Part of a small language model's weights.
Architecture: rotary positions, no biases in attention or MLP, untied embeddings.
MLP neurons of a small language model. Each row is named by its layer, matrix (up: input weights; down: output weights) and neuron, and shows model dimensions 0-191. Each number is 500 + 25 x the weight over its row's rms, rounded and kept within 0 to 999. Numbers have three digits each.
After each neuron's rows, "fires on" lists the tokens most often at its 100 highest values on Wikipedia text that the model never trained on.

L8.up140:471513537483457520495520501484484466486529505533455516498471536518520485474524531488517518501484533509486470524487476474515494541528490486508505539508523525501520494493520501493506511501478535517520526521493543512523506502467503499504474510518494480527502476482463487467472512485476526501530480428522501457515495509486487485514513523429475528492496466544533496493484553536513539562492495467524487472507521477541435499490543522494461546488490481519497509481523433500464442489468497504498526512482503535530509484506433501502467514509520451475471524510485517519497503516514480500
L8.down140:515508500502517475488512495506523481514528474467474469514507485499515504476528502482500510476465484484477474484535484455529564525505535507460520472489546494529476520496498504488487507509489498519497507544512467492500458510510471487496512545509510480481490506526486495522488535492516532515519507488509516490465491588494518458501448465505488518465505528533473498501519505481541466522497494529523510539540516493479508462497491517477528495467466485494550460551521512488529472484506482473523434524470466551472563436521497498509542508500484477476492469464465510496466483486510520520
fires on: " ", "-"

L8.up129:497501480500486515533488515475489497505553565494502540516491490531564508468516500508540490494539461458519503550518473447500493511500557535489492542506499490466522473495527461486489531485452457485498510530465464462523499469551526478518487505509503523481477461493480472522475528508509511473507469482532534485473503510477456503553481465519510515506504503446517504494440526496470510486514478493488510481539526470519515502508496519506461522503489497482495506482494514514500508489548491493532483495505444503485488514507439495494509525542445489469505552502492503476487513497511486471
L8.down129:504507504470478437500492475467490455490511512512551435440471508480481482523502473534503505483489503527500524530518509489477471482496466458511486534496486499503502518486486493499461491521516515511510478503496473482490537505514525511513531526513483490525526515528509497494518506548517496479440523482489499487491495464512570499488526498499506459518492440432529503465527474463527520536495522522476522534507483505541522521488480519482526477516555483533573488491536530456457512467479509469499528542526506536517467506498501512501521465509502473492526494515485504510512470532507500524
fires on: "z", "an", "o", "j", "ing", "ut"

L4.up339:499499542526514493490469485513504575505498544502550471497510481518507490511484537500432479522481500460448512484500489503464523516528480487491511486516501525513485503545517520521569506516537504495489537501510515496413502515493505488487464520484478480489490508502516461509476516494484495494475482510536488526501507522497478478559486506505510503515541447529473537489499512540503495514475501509474505491537526493511489453515466495460535485539477474525425484484498515451492516498512533500513465461498502465461483507506511515498452472483501503570513532513522494504505514496470480488
L4.down339:486500486478463528503502508513515468483498487473499532488469501494515535490495474491509518470513496517528470482514510522510525458504496492506474489506503451477502514474525502465526478497484512475529466585469476459536495486473499556504498505485571547498517486467459552505497491511534522509541514506473484510479486527453531503503494494505456524540481495476531473506476474467498489478525502493540511518492467479524566519478499530490475483486504537513562516520517481537475469496519467517499513576486506486523518536482500495504556496530538469484495480543482519510507523507514506516
fires on: " first", " last", " next", " sent", " cont", "-year"

L3.up110:515495511514471500504477509522463527492515535506557477498458497501501506510577499507520534492489587509500500538536496504505491478504500482492499513505531495479491496553441484498520522529487513504517520543505480498499505527547494497495454474562557498499499486492503516540451505493479509503478459497507503525494414522503522501506515507525512474518497488514497479491504499529496478501498487496487504527489487500488524524500512507452507514548537481466505496498538500512476538496527518455546515498457545510496527509517493492468503473505530527534499492560535462510489551485480503447
L3.down110:490459525487499509504484507512505486485511448520509494496486503486506501504481491500494492510549489540541511443463502502479532509481541536521482493497523522515567472492524466490548490511489469530502477448512518462528533481480501511498521504504497490538553507497501537527467505488509509491469506484499441515505503454531497516529473487463533543422464462501499514530473508464468491489511526539479507476502508479495535486513515493572494504476463500527544496489488502477514481492478452513516523545491479526534472477502492521540514466487464516483508516511515554503515504496551478490
fires on: "J", "ve", " Andrew", " even", "I", "NA"

L3.up105:542519475474502515506511506520474468502511475483554501494504494477500481494513486486470476483515435499485504544500503488517498502482487467479491502487466473506504516460498482504462506450501492511502500501500485432507482501487515494499513474531466498502493524501506504579471510438589501503483467501470489513462542478507499520487464441498485510504514502499508477502519438477501507502498513515523470507508514500484506513498480499536487504481497515517525514525560481525517467492510480466486510498467537516495499486480499528489507485486502478470403506487438536485476432501502511454
L3.down105:494462497501513459527493483484503528435482510498489497550526492546486498467496499536511504500466545492494512506509512537467505479472492511496545478458500495476483490526500529503494520532521478468492496520507484555476466493502519482531479486473531519459505477461506479462549479555506471472552521470541546458509484543478464480473487476489499496510472502500515477475484526519523499522516501453473501481469522497505497507463480455456496518500473469462447462485462506491495539496493494508468482462520467489495479520517511474514475523456521471496495507492523511528546507473460463500
fires on: " Pop", " Party", " Kingdom", ".m", " Hot", "enc"

L8.up250:523532523461480508479517501494503507520519490523492490462515532529542476519485476509553464512533461514509496515505488453504529504509467519507530508473492512504542496515505486491503518487474484477485516482471462497492516458485532489458502475517487498544478502498455526532478534525516532505507500439497461502480495478499474461477513468435528496560492481503466538468484530495507511526495519510510495536507502480552469563497547529510471534479506502521492524483546461490499506516521504480487538503453474483540537508506519492472472502562534513460507482509501485495513502522561486502
L8.down250:492499502541504512454471454491471470464501525511534530466528509539439518476528494496479511481479501472516512496463483456504541472541513470484492537502476556515536463516470516562462506524516483498529528490521505484490541485524484509538519468523470479481500504529523471508483488487525460555494501548511494527505526527495485494513480498528490463486503509476487465478499483539553512491477513511455494462538479479499493489464470506522504510487501483490517463530535506527518542541482553506504456503504466498478526507489486470506497481454480522492500531536522481483507522470503532514
fires on: "iga", "z", "al", ":", " ch", "',"

L4.up497:481504480491484508522505531479505462482510488510501501519528484468508515498474478531568498496474472514465515520518506498511504489499451515505506523461511487502482506399502508506474492457465506521506471523485489458595512477479501482513511488498489521509492446490504562487497515494515506507514504497513489484469511473502504505487513459473493508493508532479494501506486497483498471514457523503512508516461422476512514520500510491513469514501518529459505507527512462510539484471531395482564527501478504485504524478539515505459520494508514480452490524505485512483520495479490524488
L4.down497:533448508461515496490504492511499515479485498465509475508515504537509480494524524467490514498534520508547512477471490505545488504479477496488494457532494525527525489514485500474520556513523514461498508527544491580495480494556551521486462515495497570464548517515470469492534462467481504499489503475510504514497498553493501477510507518531431516508492511492486518471489488516498531488520488489489502494498494524466490477489476483466535497539470466523529492504481494480479512504489544456480485506500493482515454539498468514471478491432501515552519499525545503528462505494492465496
fires on: "enc", "ude", "ect", "ge", "icy", "action"

L8.up338:478522494479514521493514505487535497506505529519482510455487526527512496475497488512547511512512477494500450541516486464497469532499499479489499555472484507491496481496480514477525533449475503507528572495437499508528529484474510509475488482511508481537480490545474493502454541510466502498527497494507484510477519510514509473486488489506468502548476455473519540497452523495485544543509464462503490499491517471537489513481541506510505513516470506503505524514518505530516545469508489490487544480449476502535531501502438491531466529510532479470516505571471472509462526516533471520
L8.down338:528500523490471507513519489484516504461493515529473508531526475537481523486466517503502493485482483479488501509472495491525481500525476501536533496512494485504492471436497491462495493518500507515514556445530535536516543488500513533539492502514495473513499465492480479490505532521509463514534507472484478486502510571475460487512440485478482505549510474448463509525458515505523501502467469507478470490536502478509485467525467547497482563496479461527468476522538527499502498530507510530544470507495517533456546483498503471514521450536500505475534515507485481525462507480491491457
fires on: ":", " ", "',", " is", "ra", "on"

L9.up321:508460478476513535528561504511471474503525497509472515483446486524511517500511474492542536463474461557503491519491470482473506546529501516516533542489521524496523495505523464472494545483500530469480521523501475483494499498501501477518505476516492520504508486478506450476525490471475549512502510476507500505458513500492498476555484478476471527526473517530495549563527525522488545506489516435508497487511502439520489492498522487491466527487503492506542483450494453469527491485473546469502494537492451503526519462519492492526508485559524486492517491511490490514478500460512507495
L9.down321:473499458478451485490490522463468459493499503461483520458507473480530520487548519506531471477530491484515523467514462463498543502470549458491555521514497491509510529514542488495524533506491509515538496482519463516475544513514528486507512493504513465451511478510498485502486527543444492488531521493495489501458501527519495511497500472514513473511454505532511500460471445469548535495554522473481535484483510486510528523536508517473480525522470498495471538480492502534471519510509488498479462529522479494495535462503493495490480545491461515547517478509498511486479480525485538541
fires on: "-"

L8.up618:446475484506494506491527560482528544490493489544474520474516523504493518471497498532504485510505456499530445558516476462509509521506537487490504525471521502510501528541507521510504557500505499483519511501515518505487586489511498458506501501510526487518489491555518501474484517494502503532506456469502508483461489479473466511503539508522501500494505483486506536516471540563495517507513506500548456480538515489515481474499520528455455513491469467453494473475532428491495501519523489505532491496491475537519511501485462513505486511495544462465515519484532450509513515505502481470
L8.down618:473513524491549470478496506471550561490528466481509494465487514498507554467447516526500488509516485507520492496559505500510463503519500496524476488508526505530488527495494474507519498506517488495532496472486453510522532476468538449470502518494484465512457507511492509512512530516449512487502480514503507497476516533531524462468479452497470425471531478524527536517483509488512539469500492493492480528499499460505441479490496502487473493507528514499522521522474505517519498500499514540498490518440502496507542474525478544535508507471485495435483528458494541524521527543478502479
fires on: " in", " to", " against", " with"

L3.up403:489484531497494496507520501503493525528489506520435483487502511510509497472534500529549535492529524493491495524510488506515500529508511510496501514483524493437494469552465480490509520535521512488508489538499465528504517489486481501495481480544539480499514495483522536495487483502479512499483515501511512499491450513492549499517497466513535468487493505504508482483527506531504481514499490482482529486490496458494512490499502512454520526502511474551487468490522507599502546505538534393517489518484536505497515485546491484515496468514512485520504505406563473505494541511513522483
L3.down403:476465513502508521503446509534501485497500478547509479442487510494499526533465468472481485501520507531530508467461543491507501536503544557514501524521508528513550513513509484482532477471472495520483540443494541441509506506475489494506491511534485490513493466528492489552489530474500478525489488460474467517544486485524518510538545498500493528477510490488490480528464504481461505464459508547490506505474528519496535455521482508537492448508487519513561541499519520474514482487463469516512495527471485485535493485479492534513495452516455511497501480503468515472485490509506475514
fires on: " pre", " much", " even", " inst", "ve"

L3.up752:496491515522535508503499496514437554519494488509560499458538495527495513469493489494485516489505534513528520521498491509485472474494503540497505506481470486493521471543475520473479490491508505470524508518495458503492461517451499499479459483547535504499506505508524502457548496521429508494517491494508510461480465518489498473486479499503519477539484514496498454482528494502506527487520498472474507489502496472479499511507505509463519496525503478460485486496500489562488520503496531449470507514597520501510468496518472483428508490497502489519533505419502502528501560534508523522
L3.down752:529519516465455481501436492513517486480507490477467490524509514463525484541497494532511502508476487497483521500476515494542516489523510496494489512550484508519520526495503463503511476468523519524478508447510520531481531499457475494510535499517484475495493486481490450533537534483530500480493528458492475512503496447537473509512507486518563555486492471497517484502497468488501481488437524547516507531534561513482494490512513465553488524494486488477554533500517524481551491479517522523512506482482441472487511481505523542534469474516479501451508483475456496477513504498538518509
fires on: " under", " involved", "iding", "urity", " mov", "sk"

L4.up490:521513494464496493483545507505510545504484486528496463488513518481521484478480494477435478493488506489493463478481484499528488544514623488483486498469504478491474503534524520511502515511542500504494508505522461524417478472532472486498509525463486525460459481498502460509518500506490500504467503491466492499539501486525491488518501486488497528491525483464515537502485481495506493537491476470494533473562538475497494471503496498470511500537488477536491488461500516513441510523520531476484497501511505489486422498523502486495489510532436539496524481486518492504479525502510482482
L4.down490:467488504532519501549464471499457482542451518502525493497524492541466511498448514511514508514505499523527481524536557493533489487525478501536525520521524460520508493485517498521518510481462525496455491499486492483519516496501495540491489528530496553539506512534476518467489519455502483523494473509536501526514539484489487472520513475490491495494516540482513429488502481478420528508488510515480474481460474503532500542482473529528447469466519506504502489523499467499532476522491465446474488519532509506496486498480502515525458492453502456514482471499472525505542478512471512480
fires on: " located", "ury", " gold", "ood", "ung", " am"

L9.up253:486461508520500489476533510468542557517488514482510504501479465515522494473527520526506496488529529496512511498495471510493506539481542462471483457452493472490471487529505530517551480462475484500499503499494482469482540439509490464472486478526470471479509523491495509507514563483505496494496473477513529530506506501531483521522502465485471546555492516492511538513511538558488495505482504505555455492478532503524494502487529558473494484481466488529495546456506455471498528487465541508525508503478477494556533485505479494542486471477527522498492519482483486510473526467467499500
L9.down253:546489496466493537461531543487495480534513478442487537477513458459480474499504510537494570482502510491536472494445491484486500539515499504494510524495569498518478503487510487475509503487486526534471474526478514475515439462537517489459475522479443540509512496502501528512503512520538513481522517546463498528501483513526492515524510489516512555511518500505444494533514498514492520522490484511498498505462486475507482492517475467439506510519522493522545502520503479541483492531538513511519528508484453533498491456477524476475529475502498472465492534466498508503525495505473488488
fires on: " y", " W", " Y", " in", " de"

L9.up125:509500528517512521496518546517531443500565504485511516500459470474517530516511517484514525477516503530492547521445484485503478473494542471491568504491537520485552464517527481512496538467494472506504541517515439499470512494555482459480489526535483474504464487478500514487484497516493531490475490482505493508486488500470518479509491495468502494537490514518460544561505461477501530510499501505523471477489511442528462506503512490465496481490461498516506451490499498459437491495511477488491548500466499505502463495532494497553520486539502509523519514525471464528479504505493501509
L9.down125:481498503517484524474479472452515486527461562515505482464485502486498506505490491536527521509542512508504478525508483489569501483494532539527520520488513469513495505492476508467500491483471442485480507471501557526494531489496469500558474462515481489477491487488489509527520524508489546529455491550527484481494479511510497467507534489500528490494499511468525514491472511504507493481549479552524485495444496483507516533531502462492508483533452482495462527465476533498485489520481503505519487516461534478496505556531499508491481586502472451504511458490471476471498511509509536493
fires on: "-", "rop"

L3.up152:507502496522491510501526493520534457486520466495532505514502493495502501527471495521509478497504514509476520606520516496498506513494503484495504530532455514530510477460460469517493500488435495504545502528495517465512515483423502506516514436508482497499499492442495503509523486485561512510468474512484491529492530496493479514498463465521478519504501492493499481515519519514500496506498507517528480519495501511513469522509520511526501517452542498491493532519536478476511477483515455533555516501522502517513578508584519503502504474496509470481457509478479570494512503471483499508
L3.down152:515495522507488484487533514473485568475516519553541483511500524523524522510535506491494534542535515508498471484475465519519517526467475521493516452464512518439454543519501531478454551546505460512520476520516519554493462511552529465485486517449458491526548546520487505519471508564495502499501471499520524458497500516537485508510511525495495493493501490505481514529493497489473514481505513454490514490491482515491527463476475470475472529529471511502488485472477503485476536555509555504526473508499486500499517487507481531496499510478494516532490491514551489514487498502474490492
fires on: "oc", "enc", "ective"

L7.up74:475475514493504544495538512496496532492525493517498484515457492505491517504513505476510502460504535490484502475506460487506487525532483504508488495455500495472509497513508532495484485471519437505516510513511483480538542504504478530496505474525432492520475476482476499491522517503547543499505466482483486533508479502516489480508482503493512509542492555522486530515499542496467501494495476488550486519531502476549513481476512504495491508468508527481518469486469501467518466434465500510518549539510472498543529503460462521544511461549479484486520470490457439512454492473531576522
L7.down74:495476522501475456520520533492505500479481493505530534419502482497516506497513534512535510485485481539515514516531458490460502452494517460503507534447470489507465508525482489467479545466516476481523490490468527495507515547523497518500496488512527525495504456491493523515514474512551506463510478454492497484488465476493508471533522466464496497531525491442525495495503492484509538491486548489466569496472461542480501548505505487517502481500495557501573504557486539507494483502491505470478475515484469517520510489489492511491456525486486515483519504543490518478530507511525508494
fires on: "'s", "-", " and", " ad", " them"

L6.up614:480501527451477533479533488510523460506503508525498530488498484507476484479507515527444519479517513479482508527506487513502498523514493467510509520474504505522531510475539558488478499522512493513517479503502501494517503511497440503441478494512492475540483499557479547508577540489522485500461453491525485533494514519489495503534513486494460515500521517518490487497476469518529512529494459466521487508538538521537460465477551529502486480489471480536552512469518520491473517439512434462520493466488471500506495523486469503537496488463552495504483489534490464495517483505525488492
L6.down614:506491503512509485505507541506511519494507519491492491513532453479542526500497510490494479490481496503501510505528481523481490478508502559492523444495534529512487507501453504506475494478511529513505495415540510474501513456523529499498543529505537496515501526432514484464467471510480520488544516511468518511492468571493504477462471530460474516513469509495480505504494512491449487495504530529438465514455516485481504528492508516515509505475523462495417486479461487496458499539488525524513487535502525477485498514520492479480517529537509510530501530486484504444540528479497518511
fires on: ".", " se", " qu", " and", "-L", "ud"

L8.up144:509512518462502524512532530504482489495539472509511491477462468520520498495460465501505523471494450571458517470496501495485461534541494480524555521502526510480555521501494476521506538501505480521524540525510490524486493493533491431515528489506475501533508503497508485527507483511549559493524477487501527517467484454488469510550473476468478488507503506530467550539511491517506534534474487482532472520535510501538464481505534495467445526481491527510507501498492511461501484507509475433522550522502465488518503484520462495509474528501521474487489503480508490518498487468494518499
L8.down144:463504514451479533509495499527522490472533485493481494494492544505546496500456507468523495536527513472508523500530463512492509524494535522502528534487524502538507518489538487526522497510465524495500505477474500485476469510501497484482518491525518452524464491538505524514469505525484486522505515458502503523484502513543403516523517513515437482463473509502504521504498476536513509541476487528498515511493496446505521479514547504493492458494493493539498513496549444484481550532478490515517435477486506443500538490475471447491524533458456492497487489512492498491512516510491502530
fires on: "-", " or", " km", "ater", " northern", "west"

L4.up697:509519530480520496485472483527500535498481490527404515454505526478508509484493523473499486493537500488466508498474506494481518554497557467498497471487474495503518491476536522497512524550574525502482491508506491511418485504492521515499523514483508488501504533508506485546535499527481495508468487520536500484503513495523459485496501454498519494462511463489495509486500523494523530516500514477484520508549615480502504476525472496521507495509462482508487495511522520511472526518512553509454493499510500520490489511447509526540505478511479462513504552508513496510488498517529486473
L4.down697:473525488515478505514492488514446523494475560476497506531522538522515454472510468524510497486463510498483441505533506499514488496560500536484532553505512499492464519536506503507476455457466519509508540515453500485507496527497475504511476487532499497510459535528473496450461524490528485491506521510513451462498477495447529491513493527503487479507497517503519491497500510501462475498518474536519495518471481498537518508482535509523472469489522528464529501497502506520464538538475427474541509492476524493502501464543542454520496464501519496509472501478463499475529523518471536509
fires on: " −", " take", "orth", "ury", " am"

L4.up125:516509518485519497484510477500519494490488517522569510499514484479510523502474547502477480518516504510434494487503510505465521485515546498506519525472521504476584539475469516485522506518512510512502508504512432498472516507521499481511506493478503544507491383483516489496504503508491480502472477491524503493479506505489457465501515485516494533506504458446508477510488540477476494524485518479480523479548522486506504480515500511482481458514475458529476476511497510500565500546508442498535483523495479482500495500517507492493496511530487491482496582450491501501499512483543464500
L4.down125:474467490504462506495471522495459468514466474501502518512520491489509470511501470485508521496526532482524507535515492495586544493498442472482503475530473473518507470484549499506543459450486503481490507502509526537509530493511479535447498516499528495519467539535497518491504481468507543459499543522474463504508500510465567530533504494494484509481524498521501489494487448542514492483476487552530509571472466480534520524460473498527498525504501518511532522508534459496456497508506493475513492501477531494504484489515470513497510496489502507536498486547528490477503517481472544494
fires on: "[", " more", " days", " social", "emor", " further"

L8.up197:496493495504496503467506519483516481477486513567448520495511479515521529487506482532518501507518522497525486517522518446534488512528527475499531550483467518517498506502502500451512521481530505497524530493473544515479590451488506462530517430497490495509483488552495507494497524490492496509490437513507486499477503507494505484508492499486495499545458477508497510504436494527483537530480451480495455461531541499471513476495505517512444506461505490509483496506521477506492496529496550501538534500470472552501515499506465506512508486495531527463452502543501498511498546463512500487
L8.down197:506467504460488509502520477426523487482501503510544522508506472476479498470447478459492450483507465516533531509481534481542476455508500523514495544534492506491495474473481489476502477487498478506554510495507501513515508448537514525520518518517505510492448507517451500527514475471496470490520478529535495525505534533504507520503482473528496505538492467476510538488502494501448540471490489469511464495499519478498497488494472487506442466487553527508538508521499458512525529514479537540543534503457483510497548486508510466484508495459502507471504527479537534528516523544474498503
fires on: " in", ":", "',", "=", " during"

L4.up257:488492493528517512476576470499517570476517542534483530516513501492468517486468544491560498498533489504479516496498488500463518521496520504502508505459512476476567487532481520485493514509515533500495475509496509495486489477533501468510528491479503544529507410495516535488468507515487477501457485510553509465481487498500512479542511462529500510506463473457501475489501508462489506514484518486474504479502460499504482468489489524456469482454464503465457473516487495511518511480518442444540479526496497496487489494510486485462504476531489488479491569479499508504512515506528490511
L4.down257:492477477502479499479448508493438457510472470489511502517487480471533461515517487500510498516523506481531449511487530501569509482526485479487504506516489489537466476506536470489522481467505500467493516486506508497517512483509493549442471528501499535473472529499468524481515524469489578461532522462479451515484513537463512505512486522470463513487523496494513481500486455512511502468497482540515529528492485506523521516484465495526539503528497503529612538500530485506451476517507478511492512491474499486519486516523501531512509504504486496526478500523464501486502540520485507476
fires on: "yl", "ct", " bet", "iz", "[", "emor"

L8.up698:487499520465493513462486535531505475503492527497515524483476530547498515437479460485499513485487502484497467529541465485499478533530510513503476525442509484525505482501520521500462500480506523521487510517474530503489557525510482518501478481541510472487507486493465503487499572503497496503476462530473469523517494529531487527528492494503462571539466502483533513487482522492518476507496481469485505490516483471492501460479492504497494532470479447543498499466513491516481532475473487545514533472482473519500506492487440518515484516516515507505475518576483465489531529521562457493
L8.down698:494496503464471534489505541509504484431486507495493455430526512502453537466465511491541480466504509522498495455531517523497515531549549491476544474532514561505492500511486495474533496476544471474494472449492509479449511484496516509542488501461517504516554509482514515499523504545531539492547540461500484514505463518520527524434439519484474497494488509510516530496480487488476513494481509517520513496526489515507492500501494511512527527479489486484459490489523510522487541483478472501500490539519489495470526499494531521469512503525480469489506515505532489508493517518479449475
fires on: " sl", " qu", "l", "-l", ".", " poss"

L8.up108:500509493526507471508517527494521440482532519478497517517503481555570553487497509522517507497494478483515504527499476426466495478470500487479509505499505540513494497505537490461493527450505511514498507531488459496510531499508506498496465465522540483452500476497517514523508521532476510516437479485515529496496513510539500462515510527431510525478495505501468473508489493488467500500555495483516508470516525461474545484484476507500467481452519510510497479497502475498497508497491497514503549501499490542521479485493495507520497445536485469453470570501535491493552498448526518480
L8.down108:519512494464516505480431460509516503449517524488485484535513524492513504504548512480514519523529505533534518512522513525500477534465471522542487511484518512458493496523499467509505490558526466469506499509472459502492475491532511502520499496564539419493449510546496440476494506492517513473511513493496499497498497487451520523470524503482541524485533468480553506476528504479512506484496495503498479530494540451485507488469480503508492536533475531493496491469467453458480475503549476505489481512513528523458509509493508504464526528495497511506479483509536444499524511501496469505
fires on: "o", "ant", "os", "as", "an", "am"

L7.up298:517528501499508517500539518481469472500504512491511487509493524483516530505497508528490470474473493522503504519504457472501472496507474504503542505491518474454569493511497503499476540485522492510533538476478500527527518534554501491451517483539464505528510501501527491513490488518545496475515483433504539509501452500496484511534480524448478509518544467478425538506479521498499515522486496466530456465478473510541487521485507488475441529419489527530494513524492521489503518471503499457489535521478479532513509456479497501489534461500506481525496542521507510492518528485494533476
L7.down298:548514452480509504507502531463503461483471496495496494548499513480512545476448470497492494456471504501480459510447501511477484524505485488502501527518541524488523466483530516521508487522487510486517515474491564490505487504495535509493477517537555473520443507508497495517529513498551470470479490512482478477500556530530489485493519537518529486511532497469506508525492523458531529504465478474560434481526503539518506490454484516502488520526493531479514511490491537485481491488441495517486494528483479546476512476484469505532503476480518529501467495506560511546493508525491501502
fires on: " and", " or", "im", " refer"

L9.up171:473507526491492513517536498519481482494521466510456557490460514503507512476492470499527472451477500501473522508499473507499418502474477468463524518471495470477550526523467507455508516497526453491552491498504495522496544495533485455500515466533495514502508491493568496532492483515531493511525498488487504506481470493466489542503552533496481511521498518482468524510456515490485515517500489467467459460502504520546525493507506486512470558467475499480487530499533509495458492481531491478506558482536492546498466509520499530497525477490547493496525503498457532516469486496489498526
L9.down171:487497515471517503494521531492514535496504538519472430493529504495505488493470479487515457501498495523496496524479492507477460525487490473523514515519476479460483490504544509462534467510520512522496524536513489488545530482471451497520501496518511480511500488446440507510540533511520514524480514488512465539510513535557487517491492485487522474495510565528529494466470530512446502497498520516519493474501474481552511478484485494461473482492476514534566517489479518483516489491492490468561543492495478510521516498582519507470493478481451506479461512512497530533474482487503478477
fires on: " and", " until", " or", " Website", " based"

L2.up439:480492560469473504499553498465523504496484508521543511487505487528471515491475502541482466437496507473466583496495488488524472512513518478490521473470509472469525496536479508525516524486535476502518489522473475456509560460483466480522497483533505487485510478535476483495498519506498506516504487497499530511493522510467501521535503482492444476507498500538502509507493503498464460576516503498513517496495507511522521481459557512477480494466460527496511517482526511513523516463510436514528553502485517521550510446505508516507452505492521500544525501519495482495487525522518496467
L2.down439:565499491507534505515545563514501443549497449502478526480524452492530473502498489501500485508490496505524522500539500461479502498494560507525539448507491489515492514482433466493528518472520510522504492538471457529477489491500491466486513503461536491476509507502528490483489518516502516513488491533481536529525430495498473507485528499506490459516507506524494438466497506506468465486494494524510506516503517529468480518515527507484505505472482483514531498492488542504466474450523468516515527464493492518532494440505479497485473505495539468471526483512543480543476471530504504507
fires on: " and", " or", " +", " &"

L7.up696:544491506477492510534527486493538462476494487533503534502459482507518513500501484512464521509480533545478534482487519471489511527517532455508516522498497460452533501491478512476525520475539492481481518533505488516504492508484495436490510488517486471508518482458480491508519459447502559476503538474516535495481526469505477483527498492504482506526472548519452534538498471499451490538488477481512456506537502485516481466475523499483450535499490511532543491477509488482492495446498501501521585505502466535534507455519479512468508491519512494484503502476479491507522509498534551491
L7.down696:499514514449527525482499498504479520505520473511503492437493505539496508500531511485520501468458489511486514486471464433490520541501521461520453524481552521505506536489526478500517495508503498465520553538484503453483489492530500464530467494503522482528437494485474486482482494495448516502474550516487518511478518563536479515521486487512501510497528479486474510532525510517438476489492489478533456503513471471517494492501515475453480514498552523507560510474504494516473502493547495499524477503479474559516527485524489514489539532505469466487530501498487478525507522494529518512
fires on: " in", " of", " the", " high", "-"

L7.up239:489526513495503532501567513501481453447507514553496483488485480488504487498485505521485473474484481530463523474486498491517498500504487494509517476487489547507468514510461499507472520460466447473481505519451495497518519469526465509539491485528509523494501493496471478525474506477468530503493513488447538559519512506536514446537509488446460501493462511540507507552512546523477492550456497505540473510506496515520491524472538486492492500466482540480469499496490518514519494473484484530525522501510512497542532458469449517462468482506527479518498499504534449487510461500522516495
L7.down239:492478526482480501498465542520467454494505507521523552477486509507496523459481511477505497541488499542543515455558504516445556470525548479530492543480488469518532529482514499484510534484481473558490468523481483548451491520508527482449469495505504466491444495459510504457502478494500513494499485516498513509509511505469453472542499500501535502508506506495495510475508521513493521498501515466505483547487498523490524445525520548483509493503429457475508496528503504494487515501528524522473491500460492477499492456532500502497470511509526478470486485534517500505536496535475520499
fires on: " to", " and", ",", " –", " p", " or"

L4.up366:513463515506490500485500535486505495484512585498510521486478536519477530497512535481553478496550504525507506489495476485503504477496520513507524509479534502472577508467456478489485505497495506507485489485495525514542498493531494486509546487481500553511486385508501467463465500496487473497469486490527508483492522497496493493522509484519473546495477481442511476514496510462470503507484481499487499477523436521519484443485493521461480484476468477467516475464476502503519480518492429520533477499478478467500487488508499486515498517502491494451490505470483480493519495494544479523
L4.down366:477492487515506513462447480480505470536492459519535489494491445461506487528481475533491506530498516470515444516486485504522546512485477490476496516509502473532473480504546517540537498467497456481496519434527494502472508481480507497465482521513517462495449556514525550512526507478480549451491501480464483533502475505480548518522489532468516493480527477520507492519492478543533493519482489516529544549474489462485522537497495477537540522517531501527509511526543468487483466501505508501509489495493540550505512521489472526492518477527502488540504519507493490494502524514477502464
fires on: " However", " major", " Sw", " bet", "ric", "yl"

L8.up735:458489494473522497515554507476506516466533516551515533495497515537485545447511492510487481494479492530483483505502463470510519537518537501512488491484465485501487523549495497494534546490464519487504507535487536491524571472490495474481503498495511477504500478499495458477499526514489502483530476509468533524503502516540441465491487465463442506505472475493494521518468517516500464495504501527522475473522513495479540496478560550471491519476440487493520494483502448509529505496497527472537513519500493519554515438490447510504474496497519506475503475526472459499500527512516525512
L8.down735:537485496495502475504521538478500513505483496470529490409505484490483512519506474499512507514537504515482453500513512472530481504482515512485532473539541480557553515485478476480540518500546482522495535490511517495485497442479523482474457510507515487479507487520496514543509504503520482507524518515493512513483539509504557411484553474477476496537507489482494472533482535464513476485483481516530485537510513502499498472522487533446513469484526525509558514514459462517528471481477467535533514512460499492529503484495514507517525498481503478495511499488514465494492499519468449488
fires on: " for", "0", " with", " at", " against"